{"num_hidden_layers": 14, "num_attention_heads": 5, "head_dim": 64, "norm_eps": 1e-06, "qk_norm": false, "init": "normal", "optimizer": "muon_variant", "lr_mult_o": 4.0, "lr_head": 0.00528, "warmup_steps": 200, "train_tokens": 331700000, "max_steps": 5062, "dataset": "wikipedia_en"}
MLP neurons of a small language model. Each row is named by its layer, matrix (up: input weights; down: output weights) and neuron, and shows model dimensions 16-143. Each number is 500 + 50 x the weight over its row's rms, rounded and kept within 0 to 999. Numbers have three digits each.
Before each neuron's rows, "fires after" lists the tokens most often just before its 100 highest values on Wikipedia text that the model never trained on. A number after a token or word is its count.

fires after: " " 53, " (" 13, "°" 8
L8.up498:494513502532515474499404568479411546537482519598444528465487526603515388501582457463512574496514533451556569447441510512422586499578571577438444466541469449523454446388519498472580549492582495480588413492493535480631477413472412496497540539556469499492496463444525484481444520397484472461551552504458450592451535426548445489558508509466466545515547546476512538423476492504581470484432
L8.down498:482497591473538502520483487587447501536448603440495450474464588500465498554593472538496479549542516582406548447445511445528451521496494406518501539510543563492497626563460411471604513455492496516469578528457443456507445496571577467412503535464543525422495574501530544483455569480562528461481453525507453522560507431489529442409509579492515459530405431482425499501569439516394502496634

fires after: " " 34, "0" 28, "1" 16, " Final" 5, " |" 5
L2.up810:509422550515507462561564459479476522466491518445537568475426503446580484568518503480484418564521587542512481513551590536621416581434539569562465519535468588518441407546514389485533462542503443490497490517560457514493516475519525491579592479459505509439507522581425548513513446547556559516456386492577496594455437463438595552506435505492483546544576433433464473483528520426455503586519
L2.down810:590510417537492468538419557469508509416505463459397463451521481539587475459440493428397417469455503434469495520495532476452542613556460528573514551460491516558528499572415477511449477565447495483517488514558514597489421573452489517526473514449497527504527471463501564423461484486603543445459430532479550592476395544465527476517457468469583406463463417586561568482534549534537520651555

fires after: " |" 73, ";" 8
L2.up361:408371554502544508492481418494539515512547577471522486524460528498449538446524515515535523595520536523569472487403585521461477514501542458541471545544574470538465553455594471451529499590497509542549480501475515486481456390558418481547526564482504367501442481558474536612534476508607577544487441487516425595470451539549506587471607537570480555502509416469503471531429462469449552570442
L2.down361:481443496483536457535455446539490461616480464539456560565487533477483523556479534395496530440528486474484581506600500477508451403429485540506506435508469607473518556560519554538479385485531503514509470475478488490444445443508511520610531424461480490466543561573540529475462574455530490528403424542420459392551411508397516534476422486501534502472409524612439497506477579429515498613454

fires after: " " 34, "." 17, " |" 7
L8.up685:542522448565459454508590466552462532478504434523473462516524476528555509406390547525521415471434491537520464523505474488463545521465608503536561442526464516504433486481492515477496521500523531506477433561458531508481426517495546462483423404606376518536502523452490597561456455516452423458505457413488377510419504487426487514506560427543610519463573440523442612576458485539492456446472
L8.down685:487448517500508495548422432410401571439585542612500529475465557531552462522536513448484491609486433463555461476492516495534488524481480496534536529508458514408544496461548403544558558411540398397532562454511542527512435428552469467559452460377699522540456529487496433516495406464503450434490490474510493564478415554485550456514500529517616473429426477535418528391638507425522486559542

fires after: " |" 22, "0" 17, " %" 13, " " 11, " —" 6
L2.up1676:535488554498398569557504532498503433429446533493514471455563529485519589519590489506555495443483536500543554379516553597443528516586454494522429489509497506555495500498537513460463456515389597502412450439534499526513471366475514474447494459482440476508524545547544432529543507548506419499467514469514561586553416525607511508508531536434509509517541473449520487460500518537610497421603
L2.down1676:485516470484467427467511475526525517622519537420486408437557526557487501428378506388464506518578472468548543509533617460528414534436518475579481540523467471491574460539551539446545554561575378496535437665524539547435514538537560555467472545494507445524461529525559550423542558468424579535610443417404637539446437535478505531549528435476530477448467444502536515434473598444423505442452

fires after: " " 36, " |" 12, " on" 5, " |\n" 5, "," 4, "On" 4
L9.up1616:527499501497521501480519482479521442502493576510510495508541516460512482452473458465633535552448477556429579529538389517458499479501559492494466516365479451439574453479478617549520503492534476598558521409481529434519512521487524564531464515470438576493549544497465550490505549475397382499539586479425551449442630572610586580489586493520489561457445482493523483498515445516454468402526
L9.down1616:436441473474562452560441493500481501549598470576408475473467504444475444559513510463510505546480490451481528522470425507559528469475484382628483440553560426545486455542527627484456523471564554535500569520380560524438547508481547502542501487516489461426510448557541527505463446475544541472481507404498579407503455548527502509558519489445505456485513533502509437557497518460471557494440

fires after: " |" 30, ";" 16, "," 11, " Inc" 4
L8.up1809:497466535494449549550502413501542412546560559505562432531484496495588559443448507522499496514506552500556473574498579487377456420479632409474513466448479490506545479525412492541583529418437506532471565454425548458541609605563523534494542597451474469476435514576532417500462438457534491562467466544453523411398430541504576503412426493514456544512438506525560504477495535482452455410476
L8.down1809:523565536452481475550477549533436492454427452466576457451631453584457439615454591476397445466458420532506468519572573510608448471522444467543440538525470492429463569557481485580410540472487432459384503549484488569553462507509490568626453486493535479388548485493411482476538551523434567414411542408531479482512518514471470503583475555488527528434537432563485492483507540504507503485426

fires after: " " 51, ";" 17, " |" 16
L2.up143:528563537435496617528541488425604452451475504455487606601380490509474575533587517495493401395480511621460571478541516447550487538486558546483521541533464502417476535575440595513528526497511514513519562440522479446572473470545476480407484498415547448591493480492446542531534496511533432523508492558602570469482482499595454468487476487429498528566528422479583524603578517468507467476514
L2.down143:487445455563393563502570536542520434443468465573446413507512492474452522476531467443517504421455534504394520455510505518522489519478511532552520438584521471511420556504536653478474543499484560557509485540480525425404494493483430536500442407484433513456599611526485541511431571467381509491455488394453510476543554511595566535451496503455491529549445554541541521488473470491470567441414

fires after: "1" 20, ")" 18, "0" 12, "9" 4, " age" 4
L9.up1457:598566421483478529462490546402474489451471517501517496502555497650629438472553481442562479601531500557529575497464477466511506494435517504505525502483505540521491539497458559490520467476510509533494469510660504546447439561489551549544614508512585529479401581452365530428477510472463487541512478472470490531485483403553490459567456559544514530435438430539552533528517446552499491483481
L9.down1457:572502529567549440545380418468424478569547456485527530536560535398460502463444480566522541505507497441519381549579559531449531439568496344566422506465485504447532421518551500599546536503428534468532447526532512455494553488508506457559447481552492487492524437558564526472462523491444459537499461459516545426547384551435490530518467560502497412508497482510513460458473517494525500531497

fires after: " " 53, " (" 8, " |" 6
L2.up698:392507581389464494485508442527538443564557497469535500481408529440530532542576528533529532481459451557549501459442528417561523484469518633503484402520595454529405526488632397472518452552506490512528456478651496489527448503532446489528480488405493408521464491463508440592532515452545482501527485582425525499509484545420495439554514438523466469402548510485534552461493506542548526543432
L2.down698:543589581544412504492504455479481510522544464628507499464511504570514496489553482528550463563469473451488545436506434511496479532462436580583479445544521480435450501539519513521523391629511472551494550498460467530560372477529421501486454574426542451484531475505564458506483515480552431491507422456480540543453454542467581510505499398521549507522488555457556484506459438474489545486545

fires after: " " 28, " |" 26, " —" 15, " (" 8, "," 4
L2.up840:519500507584485525466400456465512577496593604449504520503528510480522440464488498540452498479479541491511559504540585507450500527527454472483538502523607554525494525489555499553394469416444445508451521485482569548466530538547424490527532495529502435461482538594512405470453482572487491443480510568503491525492523522492562583480593562471552640543422556508514444526441440409580355450478
L2.down840:518504447533454520514630547500464555532544498522530375541576503458519598550529477400570472536438507483483407510506500451507454623444416410539512472572509617473410509463564492549457439551469526550431478500491429494452422446516490527577539499464580532501566562539499512492608493450534470455525471406556438565536475507516455451330568488563542420476459448547461507493432512516490436498410

fires after: " |" 56, "," 4
L2.up255:540473473557558518507573423461491513426502475476481536495464594527511529522519440516550498435490491557546470466546406488498564486557531453498457486563495498534413586516462432442472528514474569527476483487506528603466534458423537491518548542409570458559522497523501372493548461527526467510506397414489523478392486516562463476449512491470434407458462500472419519507594462531525576572476
L2.down255:487612375579477610564437493518409559491448474459607485422527450471551532530516604378492393458531497529427562506551550535517448488461491470638501495449491515503502430488493457598504457575460484505405439596528505489562504525468452533555507453506546502394538630530437471469507514484616572527505515446557443600447521430523457495635556494484440480490402465522549492537487492474558568385486

fires after: " " 71, " (" 6, " D" 4
L8.up549:494475416515426478461402449544524545564398469390425575542484436390535472455531543450566549536389555505507496514522507510561564514410474476469528468526522484462559468465458482496387400561449537545536598478466497506480463392503596485399574430496460507486502512459542473446471477600545456457513465498462499522444463446537517480493508464554443474481371526546466502550523484475479482563502
L8.down549:500537570577526494403520474479450470501509625537500387497447492509552452427452465475453469497540471388504554410489489561439508565472497583592483500500527508529540462507379440520471501622501499527535357493462543482486547556430488544533444492526595467480512527422477454487483416525603453553556529556486540612560497445567452492501537478524555483492463418511488507508542439623520508495514

fires after: " |" 25, "2" 23, "3" 12, "4" 5, "1" 5
L8.up436:478428511621430579518456419498568511486513498474578536518551537507433521558499555449463558550579568492553583441548455467463535582570520558536554497458494500430529481453534509454513531487532569445538449581556602424539439516550415455556465468494559489515525428571498450582410528367486465587566458515535454427562526444482472519552539551559519483541472610538520523448517521456521527536484
L8.down436:499534593416538554569437429525531530456546515490517562460544495532571546512563458524492480491447513469505560570552400429538441472630508483557487567543545517497472525485432516526498573437590553573528467597433494552550527586511577486545516544398506526462493410496413509522443471520602510565434516507488512522560545451439422449594545505413511529455482518502473526521527441410484514406495

fires after: " " 63, " |" 18, ";" 13
L2.up652:461508531488474470484501525442495445495528601475496543535522530461430480508473444593504504496483487554483510506550498536523503541561484604443480552475415437446576523533535601536517529424528506507559594546470518428535467578403432466549520411436494617565473463442389531484510500487575481478452459505527472541448503532492506542487563516453413510515554510567560518603474420456524529451519
L2.down652:495520483532533410479486441539549548558513455485507419551509492464398484569532519520426496488443565453489444488498500517470475574488524532494456534511499436554488562584504606584484456396483552507652489464507531378462468567511481535479540399534466448498468494530461528429519508506550556424474520450462495574604531462561464478539564535461507506391457519426479519533414492453494460487438

fires after: " " 61, " |" 31, "0" 6
L2.up1115:500538496483528475494445545405459525486461493520545581490475564526576459415523468539521492423520515483471532439598494501541502524584442538495451491455524572438453506457597448494503556546315616534456543423612531514537431444425547432513516479522522585487444505448428413459470499490473423445478418450456574478513529493441399554535524540585582467495464540529536457545503487519508556471500
L2.down1115:526537437624500542595454458608500543447446523485504543457596571495509492466450522547542413604425434547417475448533545381542451579459542397420470538533478430491569462386530517484559484452584466458448377532589470513530456479483470565460496490596523503538469536541547525505482512549467530502636468484439502534560533532497502470469510434493627555489473448439481562504633482522518477439544

fires after: "." 51, "," 22
L2.up1281:463434432418528550489464621465548457529485524473529409490485490470529545475530560504523555520510437454469354498612535435537418522448498453489555458519470448458456410528516496505457531540555577579495509460577543569485594519385532480568459513554487357431451485539555549487475477516432419483522512456482409553509534518555515470563482430500489611513596557558611538531479514555513543488500
L2.down1281:571494524558443552395487490559501537551462550508515536527457584496515567517534470510516572539527506569504411423450457584487527513446577549514470501459500593607541560522554515535397555524437533467504482506513429526507610337499415523519483531467429536502481464465474553492542415448448432467487434474487475421567529507478458437489510415520552513566554491478509460568418455468560442478602

fires after: " " 54, " (" 5, "," 5, " |" 5
L8.up1358:400560558378597469449523472555504550516441465483417450444521577537570522430482495602542423484543486502380471479476489461526536547509475451511556541495450497469568545526568505487497506465480538501465508454582510406558452463571484551504499425520537453509445593498509464488427447493422455614561456603469394484444532502442487548423557495513510418485487537515450469562381463580461487508589
L8.down1358:509548455509420472540463489505404450467478434462465498517651522463585483565466488511502467437450521441427489487470525538445546491522577507493526527517605415544520543531522480553544496446554476463449529523460534546415495495470535437547447533490465505489482526585564600569508488487553509494515551573428454486463498481544532513643525525550545520505536473522522471496452552418565489458511

fires after: " |" 71, "," 5
L9.up356:444471487540517535498477482450440459538537500475433491595612462432535507468553536533557583524407481510437514511523595439529543451528563511518537484489580528490504502479440518586572543478504521536533559465524485535514504478587509486583580471499440387535553561519580478515463462479527445411506461556548441439459590472422551499445480451503497420474476563537542598468468544485463529462468
L9.down356:585595506506483483389521619534522435526562501357532565484502523540419458567519469488421395535572527477464589471503489464483469518454460643495490491472461472515486485433527499526484505500523486504466444478467572392445490486470500504528540488523546565426532450610485567443480485483530460497482544517462479490472418492553454544478555635447529530537480515538537454509499476537496424508565

fires after: " " 69, " |" 11
L8.up1443:484549512464400520463481440457470484518498501445512519503519519514557482583556494549540481503469504535534500493391397529509547588434433524550511522520390421529474508555442430528464510492609471402444581578555504460430360642414390519453611495520475479504522509489428537497537500399464503488549425513520446539463610503486495425498597540527480522426533532469529472494483400462492404566446
L8.down1443:627458522639500538478503489528475510451498457518471468452362432548536509487522489441540551550559582410472555488497454431405515504482537335520454511483536572540556539466501556504518547542407530585582494427488495571524534434537503376494444565513420594513504455554621461443481519565513494544543577482454569452499479429572482568480431540508518462509461480582495489592423541484490612474500

fires after: " " 33, " |" 22, "0" 21, "1" 4, "Chinese" 4
L2.up956:512515496553441521499488550580438519490453487511426541525536535503522576602538475466601518405543520539547569433636463506499593415474405508542430457523459467512528482507504483524592526561481543580526438506540515453521463387462428500456364444561509449466466523521380424528539501502527525559508467560434521524538529493532482482456494552498494515460464524419498574480548487524494529481461
L2.down956:508455593506494400473532454405506503533499427395507485532515458461448480441467494501512515533448493487562377562488478463599479430478589423558407474495519472510517467525506505504568408483546435494484467552511534542543530505573425502561461437473496475522438499472478624448543466415420565520579508535484541467466496528532624503500546398567482588486558418677533492453462441468533366453436

fires after: " |" 47, "|" 5
L9.up105:455454491581496529449517494544526436514445525442513532575573523484593460561548585437471484416482501513458512445523425539594444528446546461608521508495468404615445529554475530540497638590494567532459519598419517418468438493486509503545516424473459507544505525354505509451555436511457419439548419555537480489440534527499416517508587470474495418523491526478525447516519438546552445581517
L9.down105:568496515457546418549446479565511520584471497564452467432514522520512481434497487610502492475589529444550508488508469483519552507396563534495499496475464497407460496580545519488589489444437551536521488468593416456540517496547500473411499486499598570348476494601506533496547593478430431409584605560469530507524528499525445544471493563505580507516530509524490515498495464458507566482554

fires after: " |" 35, "|" 15, " Set" 6, " " 5, "R" 4
L8.up585:490399492445654488493445504513557497535578466508458411547478448488511488496526510575486422377503528466585511452436517509489526566487450502641583488556516381532555543561535511447452467571566501464493485499510450509581604434587504529474547517454445434471460414507400429474433433477482469545514565475495454461439475466583506477468551438432466447457522480513559591545631645536484485537507
L8.down585:458489477533566470478541552513454531497469538505479542439481422466478522526464493520611512494493468507503520461523537502427556542563574520548572596510495550562533454473537483456437382532436465505523568376508409503503420500416472478543610465475534581507492604515503437511575474515459544455528458375526608410518482513500505552476477554460475541460555512494558453492536348581451525429592

fires after: " " 69, " |" 17
L2.up1642:530498470469568519517594487512443456512423623490506497537435562493506469460515447644551563559360508511466453495519485540471603620519440522518408511504450479442541492513511527449533520519545489490544626522442513497490557594504453457469499495577527566502585486535476504499444501567483564544563518516476560485440470532501461538551567517534546501452526472453479446441423411509513485432402
L2.down1642:428466512508416430515566479554471536532581579483465447503478519520422525490424491530462485501409600538564471520446527601504505474512528504537476436459584521576526485495548544547557545535474531449540377419527507428539379456540474562475608463541512487555512517529515467525507470517536490585529478485566510402535414469415475527558556415528479578529512465496410450588493573529551500583422

fires after: "2" 13, "3" 11, "1" 9, "4" 7, "7" 6, "9" 5
L8.up1248:525461495592552527494509435476500518601544446524548562535449566442452537477486532531527544475593545526522523484502416480442497484506456566512501529535470472526461521467374514500502460495516529473535504541508628453464545519551549638396522447522508573435453540426464529451504458386497431528466564531558502560456546571489491532527495542566458435522526478466500504483527442418499420520543
L8.down1248:559477480585459594556444425428488515413517490390505485576563483528405540512537478535449446473412580564527432482517489476397462475585480544430600433557491555554517490524461486624450481475550530536506515463552498492516505502483458535550459519570512554534558515519436536556448495582445493575511387533436575497518487481554391520422477553465508472463535524537494404530473550429442568429403

fires after: " |" 29, " " 26, " ±%" 5, " %" 5, ";" 4, "2" 4
L2.up1166:502458491457500550522561552452459413421507481508480478511509546601616500563481534531386568497469521534594461535462527472474541477470515555589546467503525618482517592516500439597552517506474515566633566530551504498483441464506557521469492544452382521498546519447423441536507494486495496597411447441570440520493485544498500509476498503576485473457495463471572504443547476451514457425447
L2.down1166:543573429450423477581447552508460450491510443524476541600500453564542487477490439475516487474448564503563558528436477384507430443473545533586595521505604521585545544498453490470467514642607453455532579486487515597426453447519482504548517474537526514551482574419516503584443496491525495517532450440466561491490419443484522436541543475518533539505441537529502447449398474484533441531528

fires after: " " 51
L9.up1238:394491475551499424576468533485547523528453454531577440487507485428549446430457509536451469557426437563544544448507468436564524575502512524526503572543492481512424599550516432505478446466477517485458546449564493497526527549476494479477484468563352594488536481469463492559535472563495472481491446552512470459485589517431472586466544500521560426520607588496493516494616513516478426587526
L9.down1238:570521476465490531536548497539562504525490551464426505557491479555565546477484525511456523469456467577440436505539488476525475470601420426390532523437502537550556509497490518489525503537567491422431604535545462510536465500538557463539480335444579503517453437529581544608473480586410417513407626498595461538564445457553544526586523565605551513500502470448527457483438555507506444446565

fires after: " |" 60, ":" 6
L9.up436:535490487536464536464552537478492489539491509531624511491640581422536527464491442435502485558466529520479470484496494529474485420552435467440479564509453447444407473415577540462534557520518567544592505444496555501401470440504573507484452506428534548476529527582491337588534480525427461461515486502470454546508538472562541508481398502473512465446560516524413451523463495553488569563487
L9.down436:453420458529528471529446502461503460502531471457546495579529586427552581545512471457460550505512410503499499468431410454539628471507562555485407457546440456526504501517473518534424540512424558523521557442526489483534594533539511521484529537515531499463416456413554497485522504527493449540423477433485411475491457514531477500584589472539518529488532509481501451460503499470498442446494

fires after: " |" 65, " St" 8, "." 4
L2.up1513:530465447526513570512580529424462503466454565543358526521406465482493565506518517554605501516438516544580484512493540519409450550431470526515515490412557458515484530510532485424580546596414463532609557575510476483528512475421488455476507543550548493535399456466562523517530557491552513503497464538525527385397478530579470504514599500412451517488484395522496503506560469470524578481428
L2.down1513:470435504539518489544495537505555403488460508502494438481532403460569510497448567499524496482563613439478579531533431508597547480424503594487453510534524542527515400506474482519524452546484482453466520517491517509472580567444473544455418512594560575522585490558496546447459562533498407553496496437539546519537486508460431525527523455639534376526507445485456513520517461467446471500519

fires after: " |" 43, "1" 6, ";" 5, "19" 5, " " 5
L2.up628:570468502476396524463503504563473441479588444494520505468425408544516552456486597530528506489561549423461472580493482564520608511392502556526500493548518565542374562472475537476537488604366512509523477595528501517484490477616482473511556464459459467510435564496435538526486502545534530529448448450353544503448538465507500489444466425469509476493500426567495592533537546481554521409482
L2.down628:434459538492494555538632488557557482428517389478443478450526483486480512560550440461532451480555563523512484414520439554519506491601524558540453558588450531492476480539384547501484502511492462437386485474459511394483531432413479509462419542415460478520511537512481489559476525578581531485472517491576399605508501532507440471494444451599492532477477500487566405618543500562479592520510

fires after: "," 37, " " 37, " (" 7
L8.up1569:474498426591464433452416541521475445437476499428441459479464483517501427549549473494485537577521547454456510454545470437466485493453482514486487474478572465400432503417516534523476458442457530465497522598474532566513579615418538498424495426522426462509529518486508533472423379582474474557467485459533444511576452469511507396535469529481443548555544560614497528521417532507405428487422
L8.down1569:545506571431565446496479511477460479479487637477509530429487474439541491507512549510496438504549488466508540491441509565460504505490346543510440505511487440512500548478474498499457570452521408478551548516564419492441454585442498420427418508456487486459403427508590507452401622574473443511389472498434503498487461510540437493512475494514507484549510575551512548522508473581507481467452

fires after: " " 30, " |" 23, ";" 17, "0" 13
L2.up726:506503601370448492438539485487497495489529445487469506571470470499459567531533485515524436493414506503511564480533500431420441532568484537498385533479419501509501530452515545452526445467438483639530524603624532564526494485465497560546532461522480536479547516493451589570515542506533475475479435640574585398568494425496452450467495483465465421466445493499464477488389453466538490423391
L2.down726:481511470417473488549435474419424471531498593475524462427496394423535506550450569431512539367442433570460515559533511499518509472412519450527443463565460513596552446461498618563453395561587549465521503555463487544505503461540491522462563487465467500459534449442491570459627597562471458503522452392497523571508469530509541563491651486502439455465486471432595485451505517569492542488557

fires after: " " 29, "0" 11, " —" 11, " MF" 4
L9.up1887:452546447462538416506549481505407540497468481476524535499516548525522492608540467551487435597474561438470551532457503453558507561493487330531401531547413528462567504523568523542486430505450438551548485453474559581457437449538496503601609537526497488433523506548510499508498445548520392518489411492535465454547408510558541434541435462514432523445587427606505491577505618542593498523460
L9.down1887:520513488464505458427482531539426458445468439546530536510580542513511514546507539504410535456478408525520472528471559463474473482470584175481326481563414511513507501502600584528524493501445471367536520502396516535482554507512452588520487560523456490487504452534510501456501542423462442472451497466499524471471506556563490453557487519473539472564521513503501565514514493534476506541401

fires after: "0" 49, " |" 27, " —" 7, "1" 4, " " 4
L2.up1794:510511555550473541571428558542525499513462496492499554474452587487564531450504515542483514495488454466477592496514544483497563504555440484488429551475510550589554467494567491489376486430413468518474485574546491566481461501528458394620558523564443505489588467527559483410507509502480481513542378499535562542503392545483443520347502617499463551445468467446501555448497514518535423481525
L2.down1794:550577545532506673475487480654498519524455505490485528498469442504513561485536493571525516537512401423504509386476508526563468464445423495516516558496497442508430524434502448515504516544593495565464549496419581533506467518517497566502440596445578495444446546634457463506499526448463512499505560436476445451492458536427479488479571404435505357428495475483416527383441517501545475494511

fires after: " " 55, " |" 10, " (" 8
L8.up1330:440395551523615495596464466508512499419499481472564488577386402457559475510509581500393486483486458491453556579536486521488531475446494461572562471586450501456449561510371521431545497555538429465589530511458463428548573491477474482507499413487485430436520433497517539575422440491446448596559579432486522465388643482414494489448513555596475454589502581562565494613478546481472448540517
L8.down1330:456552450511490618458539415479483518544544491490519512454548465526479460435433502522579559499582525484510532513527476474564402489541523548529503483464382460506463410462459523572474506483558502501478466408541456574459458489515462442418581511454409613565513547483482556425580515499494482561496465502457474520464467488570410472554543503569502589448473473608464564453450480469450456518486

fires after: "|" 23, " (" 14, "\n" 8, " sub" 6, "1" 4
L2.up1177:503533496477539553532530448509544594571507491512512482472474456491430483451548534603573474572347462490486514475476591448388549583452531448533519493522503595618435486540505481586472469530543499520396455547558391481484549455479486560475519464553497506486408524467499499464544506514486461542530497463515503580451473476457445446556525521423385431527433488575464418580507519557553512458431
L2.down1177:431560459498462405555477563480561490548541572443597556521637454500472496486511563439588497426516548498438598521566458479488510438476481458444519542506489620429604480504469603513513408597434482471511472512420476409461540519448464501454510421458529590566488542452491502383484441577536527443537511589489487573361549532555520477536533581495500540461403583482589484480517439455530559539538

fires after: " " 42, " |" 32, ";" 14, "0" 12
L2.up1536:469464534581441542427521511437436488456486523594566622514554576589566573592529505546438484466504495430588529527438529463566523538485457542480390476445532522472449463481563464486508558491466558525490531560525541592491463418527584458516466579490390483522467517481504439547471560570503552535492445551483567481518463508578425507464454560534488504440460483485525530548480386449568461554443
L2.down1536:473618462481502495572483511555489487500517548446473614579443478469564499565471502424516480479449491478441496535492485455501503626485482499484446541479454487585502576464528551518533494494510483450524509542498423554574402486465489531442612486563476559486404550444488492508476539487462581580525404393584434487656447545513497427502530409531611466528439462542524543487496467556493447493520

fires after: " |" 52, " " 23, " votes" 19
L2.up1555:476524507556551486390575497505549393496499440459522497456476409551450406517454452466528466561551472562459396497521483560545480430483447434618549509512513415564562484554517543397540554492619504427471599570488575505561547628413553477421416527461370431482480532529528572530504447616466530441538390483386594501610515420534531513512452433561484572501477561461440525450445457480494451536512
L2.down1555:460510476576515490512488471491482525533515536462487407496404594558498571493504494583540437451476570520579507484575515542497484535515515500454488507493541457483564485505428547495564532540482520547501459345505484562448532440503404530518580355512494408425569405514465479517513612538491509464559459459463398539434589530471567489372457519489510505483588452529503531469524574440409445440458

fires after: " |" 69, "0" 6, ";" 5
L8.up1097:505568540492557585518528548476470417630505590486589484470415466406537528483516528482459441497533458399566422524454510537563574477622445492500539457455523542454462448535451517454459487570562604546537562419487516409471450468443583505516497496425517433419429490558488446508601467509376453505458506470478433572505517540482476532539495519548492480531468537489536498508532486533496488468480
L8.down1097:525549478533557574515460459501525486564504467508493513463563415530489552570510455508464536459430489471436446430492491535522483509460516493518556477539426448559556601527470436551515547493504430441535563566474464510474540455601563479523530531532477437567522468472464512452518418519510464507505599436503469570476583431551567551440504474513465461483504399567457493596562513600492509528517

fires after: " " 44, "|" 15, " |" 9, "5" 9, "4" 7, "–" 5
L8.up1132:455550484469572451506473533476455496501518475482470490482500399544564464388592582543422514557553431415564559523499346540521543512410484530436446550500489629504559467471544561573458452478519552451458580573516553569510507549452514461468656534618419515597475552520508575472453551531573462456568491464426435448472555404523482491437390461489471517584527667438534498521506408459464553386545
L8.down1132:570519601407486497497484516504519533516516536395497463508503476416407605433579500464462536513534467524466450496411512550512591490472406460481460506435590489547502467445463439538429514583547413480551480496457465405511551531468545418502443485496625568527551534492603504453437422462539483534469465515479531495495519502487440515454417506537486449572526530465489516577493506500536513550453

fires after: " |" 63, ";" 6, "," 4
L9.up82:371468541565540472443486512429483523506541515454548497450463456533562526507519574507493482609517526518536411550511535491535541537575498498505518506552526471558516469494459518483508523514446516485579478522529531444555545477460457513541431456491435439393478582569489553566585486481456523511543531384421527467486546504526487531557472500519467549479469518507435436507470478405420547488491
L9.down82:481559476478421522526524513520462566518474635460466513507558510517438537530441450512404508496476452511612496411494492564491495532460384481448433475496504420517477507482549522498418499501537523483598538387554474527513483450562579487473541563496536553457599489504431474490533504458490489489434514535511414443452483436515553593483474390533488496466521377552443491559490543524552523509547

fires after: " " 30, " |" 11, "|" 9, "2" 8, "–" 6, "3" 4
L8.up68:515469414481583474516488488470554506532447532415539448538519462438495484535527492547589623506449456496510499398511513445561476520483557595401479483475516514574412471399515588553468546500498441414426597505471493496536534575480489475472531396530483512470446447390527492524483574385518481591545510508544467573505414477479417490475540451492501475407507552533573528511533511531426492489522
L8.down68:474555437523467497503509531440476459421470397476518542411498538490512400472547520561436450521559554488487487472461512541522497469443511498507482458527552496483427567532499494377476513502474476540501452538440478516490490501584547412557534469562498520430478526509532523505482542598483478507562529499531454502458513452585537496429546429453508474569520579417509507500522507465495456497446

fires after: " " 42, "°" 10, " $" 8, " le" 4
L2.up305:497495449489566392571514524548571400522536530464608487549549539515468522498399487540508529498484492484503596441506467422432578415623462513466443465520496517523645433513547485486510486484585447517549400511460514468564559528494528410622488515490470565499513488487510391471485498396411574506498434606414506472476554443443437514496456496508535508446573517441430567450516552448511487511465
L2.down305:581552425458481422506563428476503429542557536464494540550468522600492547466489538458441624507515457481467404580493565405491477512482562522476494504579499551425466497466483505489540519498594538548480485475472564544417524476490570471531447490421536468516480540538556534607456499526421469467465490386426500454565411433505555485500555527511579544509564504467452556464490491527520479393455

fires after: " " 49, " |" 17, "S" 7, " (" 6, "1" 4
L2.up1092:472550517427488489509550477484438607565462465437453558509316531445507492505507491515593498493419497497446482487471555462489541454409513535508460488560531460508549522493523492498491515418507436417479571434427486529562583496491488541548472418586497531452514450483471413417469496439469499546519487669448418568481438511446503514469468512514497477485456436469437468534556468508482533466422
L2.down1092:478512504572521493485528440504550534463525423402424556512495458508565620406542464453390460506465556554436501502558459445547503485529555503514574563557519483511517573465402506439404492509496494488498471563528573563429477501310506548471471585507581512532464452508542487386568487521606454461557486526478482563476429559496562607569532498551524588501457459519561481456556538497475447540493

fires after: " " 39, " |" 33, "–" 6, " Sar" 6
L2.up530:545524465363548485495530382395472509592563464491500500584478451501446441488416475584607481487394461599519571468502449472569512535425434604478473544502459529429518484528609490561499579504508509447603533468473499451587544517510532594504545458439543586582554440546383446464559428440561486487445574465516395484499531501608491543459505508458473421460437503446512484537541448402474577529531
L2.down530:540514581569494486573413475567376478538457475459524532476467518551530525563567501494463547484594557399410491575548508597545596528480430570556490572500489416576545459582451509477426504484490504493591494440514482412382400488490491511465509492410544480472424528431553528474493486548479482529470483480543473512439421455568464498543478531473564514424502465527545485511580593528482489507466